config = dict(
    d_model=192,
    init='orth',
    init_std_o=0.0,
    lr=0.0138,
)
MLP neurons of a small language model. Each row is named by its layer, matrix (gate and up: input weights) and neuron, and shows model dimensions 32-127. Each number is 128 + 24 x the weight over its row's rms, rounded and kept within 0 to 255. Numbers have three digits each. A neuron's up and down rows have the sign that makes its largest values positive.
After each neuron's rows, "fires in" lists the words (lower case) most often at its 100 highest values on Wikipedia text that the model never trained on. A number after a token or word is its count.

L3.gate261:155144156090136084131105118080144128126122146087130116141106121180159188129126165085083158153124129114115152150118149078115075124103158155175153121182120156161106121144158160150170162109129092119152129107156099130167138165146108137116112115099142141125138107125138154109137128146137158160
L3.up261:139124133123139117153118104116105123132117098172138139133133118110128145128119073110169108148136120114118157072146099146151122137119113127175132174139126087161114164181099106142119164131159109161129097136185149114172131138103130174109174179132076145142122114114144144161140117174111157097
fires in: "november" 30, "september" 29, "novel" 8, "santa" 4, "name" 4

L8.gate457:121134132144136089128087128157147123173150165124137122144090078131134126160209142180121119158145127136173142158122129128173138161143100085138099100113123139113151138084120156126145138134180091124076170111125124136131145123113153168114122131107137150090122112132162105125156121101126144148
L8.up457:168162141180139142119166145119123152105165098168170145119127157146140141206150151152167146079093072143178173105091129137074135120175153153114135143122153124129110107130149121129142133136122131121158144161150114146156108106114100107138119133126145149139151127110151111128124127066126123126
fires in: "december" 30, "november" 30, "october" 10, "september" 8, "business" 5, "joseph" 4

L4.gate306:130106182150141130133145143089115171162151153103171129165100100154103151141147150085117101131143082123118162103190134094112091102157103147160133145078119122160110116145154132117145139110147097110103114167132126155155156131200106133124123113136121101153122134096091123152141140092150175140
L4.up306:184142190105133162150105142136137193128130130112174159120102103140119160150106100134098111137165096131113201097134172166092089099102107118125141127116131146132105114160186093098169173143136114150171127145140107120138110152130135105131111124126093141174132164088149127139129126100120151138
fires in: "on" 50, "one" 14, "only" 7, "once" 4

L2.gate420:146159172135144108132159099092101107126134116101154174130117098135151146117151135104148145115123125152090110116164125120090144154099152106162197125108130155127126133127173112127134130132097152155164153146170119163117082144126164095102084123112102135103105107091132119139157108104092132091
L2.up420:091152096169128113136118139133121170158109106147133155090132116164083149128111124146138096088144115146138158117163112162133156110094125099150123139129120099143131150130083144138173096128147098117095132145118118127132169127132100168115182157089173096147149117127117128140123099122141145121
fires in: "who" 36, "which" 35, "what" 10, "while" 6, "whom" 5

L2.gate48:161126147128095155119163134136144141085103097141129159115121137099123145118124132087118129122120166150148080170135133128066079136110130129117194140144109152126089140135161164102143137152102164104093141112174123127141138111116124134113096159155171119100085130138107098127091108142123097085
L2.up48:105107132109121156151178087115147122100102111142111142109110134119163118139165142129151087085109121079129108153127106117148116099125155176164144147119132152118158130131151117112092105150137158139115161157148152110157127145131111125114108141109108134132154092113073142148149113172131110126
fires in: "was" 18, "been" 18, "as" 10, "were" 6, "life" 4, "citizenship" 4

L2.gate46:124108107113128115122165122114133165102150141139099122132096080126119107158118116124115101134103147126172146122141150125150124159136146098135123085112098060124100094145131105136173170098151111103147121157161109122124106175147172101144129168171120132128151109136101120115135087143102109115
L2.up46:109171097156157134143160104139120140115130126121149107152098081099112067141120098147101133118147170119144153136092162129161086131154120095148125120131124132126115132166142109141148148117115124096138124156114119127141108154130140104168185182148126141107128088136160113143125088172107113109
fires in: "or" 51, "originally" 8, "original" 6, "organizations" 5

L2.gate406:119165135120107150152134152130141134102128114157141143146081141156129166132154155095080136116103118127108073133133125119087135153119118114108118167099119147181129125122113131164154156107147111108159132143108119166093086129175150080112146131148096138146149173141123153077131117148142122128
L2.up406:142164133117134083137096138147101125159126146140104145098121126136144107097122156095109077172166137111129135149080145173133175146134118120140088136118112125169094104118122151113134114085160167121135088156108109189068140132134141091074130125148135158146084157127167144114082112114120165104
fires in: "by" 72, "1945" 6, "1944" 6, "1947" 5, "1943" 4

L2.gate54:115141137138105102175163154123171135132153099117146127136122075185115115127124121109102110153113093098097113103117134172100144191100120103109120149108157126124102115147143115071134148136125140141165159133163116081110102115162135139122132103112138152145119128141142114131122142142135141103
L2.up54:124149161179127136150117128129183139149155100136110151115141130148110105123113120075137084133145135085124128162123145168140141109095122159124118143117158143111089187104180105112107144154128150129132171104140107124091137161107138123166122100165145154145179134114135128153148108115183164168
fires in: "it" 30, "him" 28, "is" 16, "its" 13, "himself" 8, "itself" 4

L2.gate469:145118115138153119104165165156164125131133122131133115154114112139104120066117085122093092152127169169128145116151143141150113150121150098118139087120113103106103138119101146123155116143129127131099151082187085131098161165156168144088132142160152132123145081129114117107143101116098116132
L2.up469:146092093126116133106133110141154126111120150115184153168108118110093078135104086142089104142141148107098171129110147116103092096152108146174119165085095138139104125143120084153141121177085112101117094113147124132154121099169135091113140141123128139111093099144107108098145129145105104106
fires in: "or" 46, "original" 9, "originally" 8, "origin" 6

L6.gate126:152161126127152130133124158113077146140146146128133171104125123131123145103110083168131124172162149126145107102137113104143145171119105120109108144162086114106098099131083098102120111105150122123128144094120149167114155129113114122116136158127114161143142117128145096098119126158085142131
L6.up126:102145113123158139155164129154092145084119138113156104135167110177108104140140082119132151135113128107133088127166099174088119100140116137111098098149131177131132127134104125103148168081134115143175150154106121135123152149129070135141105134166112150158157126156149156148145177123151141152
fires in: "university" 22, "york" 21, "world" 9, "network" 6, "union" 5

L3.gate483:155150135106109133094158090103133084107105155150126124146147115093152142112140112113111125125151149130117115128126189122139130113081123135134140129185123144146132099174134079132131115155116133121134072125172109140134102144138100179108113140124084157144137101112131136150098131144155094113
L3.up483:150123122097125165095146114122125073108120120148170114167124107131152130126143125113125145083118143133125089114108147169135100126137126148120149088133148151146133137162117114128137085134106137122157056083155130129113084129154126160144137161148093133138097170117162139105117139141108124145
fires in: "she" 67, "sq" 7, "he" 7

L3.gate184:130121117130114148144072135160160114112106133088127110099103100111101107123134124132119142133103084135107090151151127115138181170100131125160135124111132091123120102101145106141112169142116158149104083143173161108071127135133125141100135163154125076108131150083150158160143107150118162169
L3.up184:130141141161168128088127133161091129111127096161153086101137100190135100149168123116122119161088110151132136116130126110133119147141143182138124162135129139098163105101139123119162106135138126135114170144105164134131136117104174147157106102104124138150148135124114120136152135104112151107
fires in: "may" 27, "august" 18, "september" 18, "march" 18, "augustus" 6, "november" 4

L4.gate156:142094135112099132119141120049131130125150111105125135149106142124124107087132134117138136131100146155102108156155140086128109127115165131160132142082067128122105126075133128121127103132150162091132118122129144104078137125119112078112135129130136140079104146128136099148123160105143128126
L4.up156:129111098091146150116128079139137144089141105104089117102155115123087098177120121129107129150149126128160166163135127155154122109108119107156153132118150095115144098122118195102093164093187146106103150131116121129137118115134125164151162145106142131131120111173116140166131123115104153122
fires in: "more" 25, "most" 18, "million" 10, "master" 4, "florey" 4

L4.gate261:147125178136127162133136121120117138119135166128109142132123104136154135136121073122113117166139155115128094160055168117110116091176097117135135123130097099112117073140150136108138134110104122110097090117139130099163148137141117115089140094132100152088065117147101101106118139113137092088
L4.up261:120142140137103126112176114094149109105143157144127128110110148112124180078161142131130133108131150160106112127074118150165132166128155123117149160099157097117117150100113129134109125148150102074126128097133107094122107115144086153155126129153126098143116105116121186137107123125136119114
fires in: "she" 67, "released" 6, "release" 4

L4.gate314:168158170158104118133073125122121171108070097143153164184137117107154155155123159140146116111098147119123153154161112121111130140089078149168130130142115106112094167120152109135159102093121126130101136133136109100126115122123132085130155138139132102129129134113136128111132134148127111157
L4.up314:150127147160130142129122094105155127140126134110147154173170087114114154165107170153130150151176136071150173107151116093088145127139107146150121129145125109141098122139175071134155095097105124110139127159157128095101102149149130136150159144120116104129130107092170131142098098116162146107
fires in: "born" 24, "between" 17, "until" 13, "official" 11, "by" 9, "infantry" 7

L3.gate456:149120165159105106134130112150141099146128123113137117119084120108100114103148117113103065116102099133141141162121165116153145122102091128163089106151103122132108109119137139117136163136114151142081110114155134105120118140154129113100133102110140140126122129107141121152106128129115109085
L3.up456:123150141142102101123126160180154153131142111126119106163180115137121094139098092108134081150130123134079148123136111086160121116127137118140159112118099109137126118149128156131089155131134177163104138114148128112133109097155154126105148147104111134126128108133107131143104157137101149111
fires in: "more" 25, "most" 20, "much" 15, "mission" 6

L2.gate464:153132149144107137151155118112124103118127129114119116127102150135136178139129110117135100095114144117107085130114113119106135126155147134096108135160115127142121100150101120113122166122114183122164150153152155126128088136137168107152128175111094145089116092161122104169132140107123122167
L2.up464:128151090105113126100122154121137113131106111159113180145130179133151139105147100090181130112117101159124104109126133156145125140120126139129102135088101108164130133096131142164123157159153195100125083149086111134135130142096139123123133160119109118125114125150107130141129141145115167121
fires in: "by" 98

L2.gate482:152145149155084172139118137143125119123121117111135111127096117132101136150113134098144133126114120127122128134142141112110120156129126116124170119108093170128125170121120092143176125159122116165140146136120109100135128108158147113125130136096147100147133206123155136137123112116135124109
L2.up482:104147137153142122137121144145114162159144138116126142121103121149122106113129132171132092071139186082167110116125123133142157176116142172140144147106160171149140125135111205159142126090132143159113124113162087140138138117147146138162154091194099123135167086113125105116135145072120127137
fires in: "s" 100

L2.gate286:132138119151107123137137144170118147125142152107132096121106096164120157116114121097116178136134083114140116156153168161169125164131091086128149097127108109137110133159139141149153120165153118146106173131110170144089131152089192137121103134142133134108101141135121143149118130101177164155
L2.up286:153157147126153126128099139138120159102120139078126132097113093127148162117122141098163110088171098085148113150137136159130148120142112137113170107117129089088135134139132180129086119137171146114102173139111112148080127125097157157145098122153124139125129116145133157144130092111124168135
fires in: "which" 53, "where" 27, "wrote" 9, "would" 7

L8.gate445:167105152166140144094095124138142116104119141108081113137133106117143105172124109109128104150145138131129150163116173184130098120151110113131125115115104107100089068133098151100138132132174140091115135111167092118111086177128127082100163135140147114076143098120137105113116072096128159113
L8.up445:104161164159126123117122125136132131102128130134131117175119112121128100153134119108193110099167184153155121136157114122136160105148136112107152142065163129167101105154139117108122170126185141096132108147147149120146155135151162135140096128157151142091092113155129172099157140136170109136
fires in: "more" 23, "most" 12, "professor" 7, "professional" 7, "some" 4

L2.gate178:163158164124144136125135119144163128081116130155147119175140072107134101083109102088094109114133110148103136107104133115110124143121124116119147163101126124098064147135156110124097127123137130123096119115147153145091131144112162109131049130119123100105130091148101108129172101099090134151
L2.up178:132132165113116166112112149100146154083113115153138165139155139126179161151149145116164099089149149120118119117142121154123140160167085117172133110135119121115123151136126131151095105134153110178135181089123101137117167082081137120168141096115123109135133140104094155161172134110119131150
fires in: "who" 62, "which" 14, "coach" 6

L2.gate34:100135153109122130115157090133124118153137136152123113150111102104100130125129103130159106124090146116132124131069126143135129185128135109133112143150129102132153115133155126142140142090121156146121173129194118107111108153146104124137116119134111133160077129079167123147173102137132179139
L2.up34:109154171138105111089167114106107154138137117140143144101108073129133118119121111142151167123122162086169130134119128146120125159134169145154078113128121116162089148153146125164131100126132167121098129101165115091087172132133155087135141118131111122193096150137160166129149069164152182147
fires in: "its" 61, "itself" 6, "same" 6

L3.gate28:176126126109086104129132123083137116137136140159138143198107104123180133133094114163141097151132143107141164154159159118156084103135117102123086131157126092144108159121107161148166151092143100173153114145119136155138118139140083126084147110126129083087115154118174115144116112127137115128
L3.up28:126123176170126153139088141126132159155103082136151139143123103091126140135120115122119145185108086137140168088139085128120119101131123108120098148121165109109091104119166090159102124128103123095145139126175130132089168117140120094130130123144125089121168164110121114125169118154139137116
fires in: "on" 30, "born" 14, "by" 7, "one" 4

L2.gate162:117130117150115150108168128177114121177125109143121105123112093133137123107144110125117138096093139095131120120131118145136186179171106143109186114100151166154105119109126176119150167142113135124169166165124163131108125083120130104137143150179163113127131163171152125164147106146135134150
L2.up162:145150137132161147124135125186115095132147114115145140127136100126135114141123111147159116087085170129128117160103139137139141159184133163092168111120130173107120125154124151134142106082100150151157148108148118139121128099134109146118137128110079164150149134142130145157119120144154121159
fires in: "s" 99

L2.gate442:120144159161113160128157134157109185135127099140123116148148101137115164118131109116144156128108165112133135194130129130139124179136125152106123124083135135143094179183153167127131163094161149132132161148160136089147107136099153097111124179118150121152097116129166147106113109139127166095
L2.up442:096140109133112144142151130156106165125107166178121147099156122154154185128156135130171105092095148140132099120110143120145139150120099130109113159102113116148107154117135191163121180153110123130124126151169118106176101128106110104115131151168127134137118132120149122119140144121159149137
fires in: "was" 95, "were" 5

L2.gate438:151200138145116131160149133107092128167070121153144140106086180123141183126118130114108133110145194185122147145085153151125184134145106124148116132142127132151095136111120136141150167169146165126156116136125147121131101118109154074103138189130137159146139119134143145102110137103134126111
L2.up438:136175103129121143137127145113104139133069100166117142113121180131144160104133132114122137062105178149111122142102130149132151148128122146147127169130130125115167147134118152111138151117177186102117122078111108110143098181098163131118163190141119116126141125131140113142148183105116158124
fires in: "by" 99

L2.gate151:132155141130133098131170131099132158116110138127169099138104108118126135123107115126102146138135162145167136128148134093090105150135102110169120093137104143142136123099105128127157127185139116115133133144171109141116128143171176129109145176123119137097074105132130121132133089121149113125
L2.up151:122145125146120134122141119152116086133117099126188127160120117132128106118134127139069125132151178155118155169113158102089037129165111137134124118139110157163144128164105076179132123142094137145142087129135090127151108149169185143125167159156114132132126151150147111141151149112144120108
fires in: "or" 49, "original" 9, "originally" 8, "origin" 6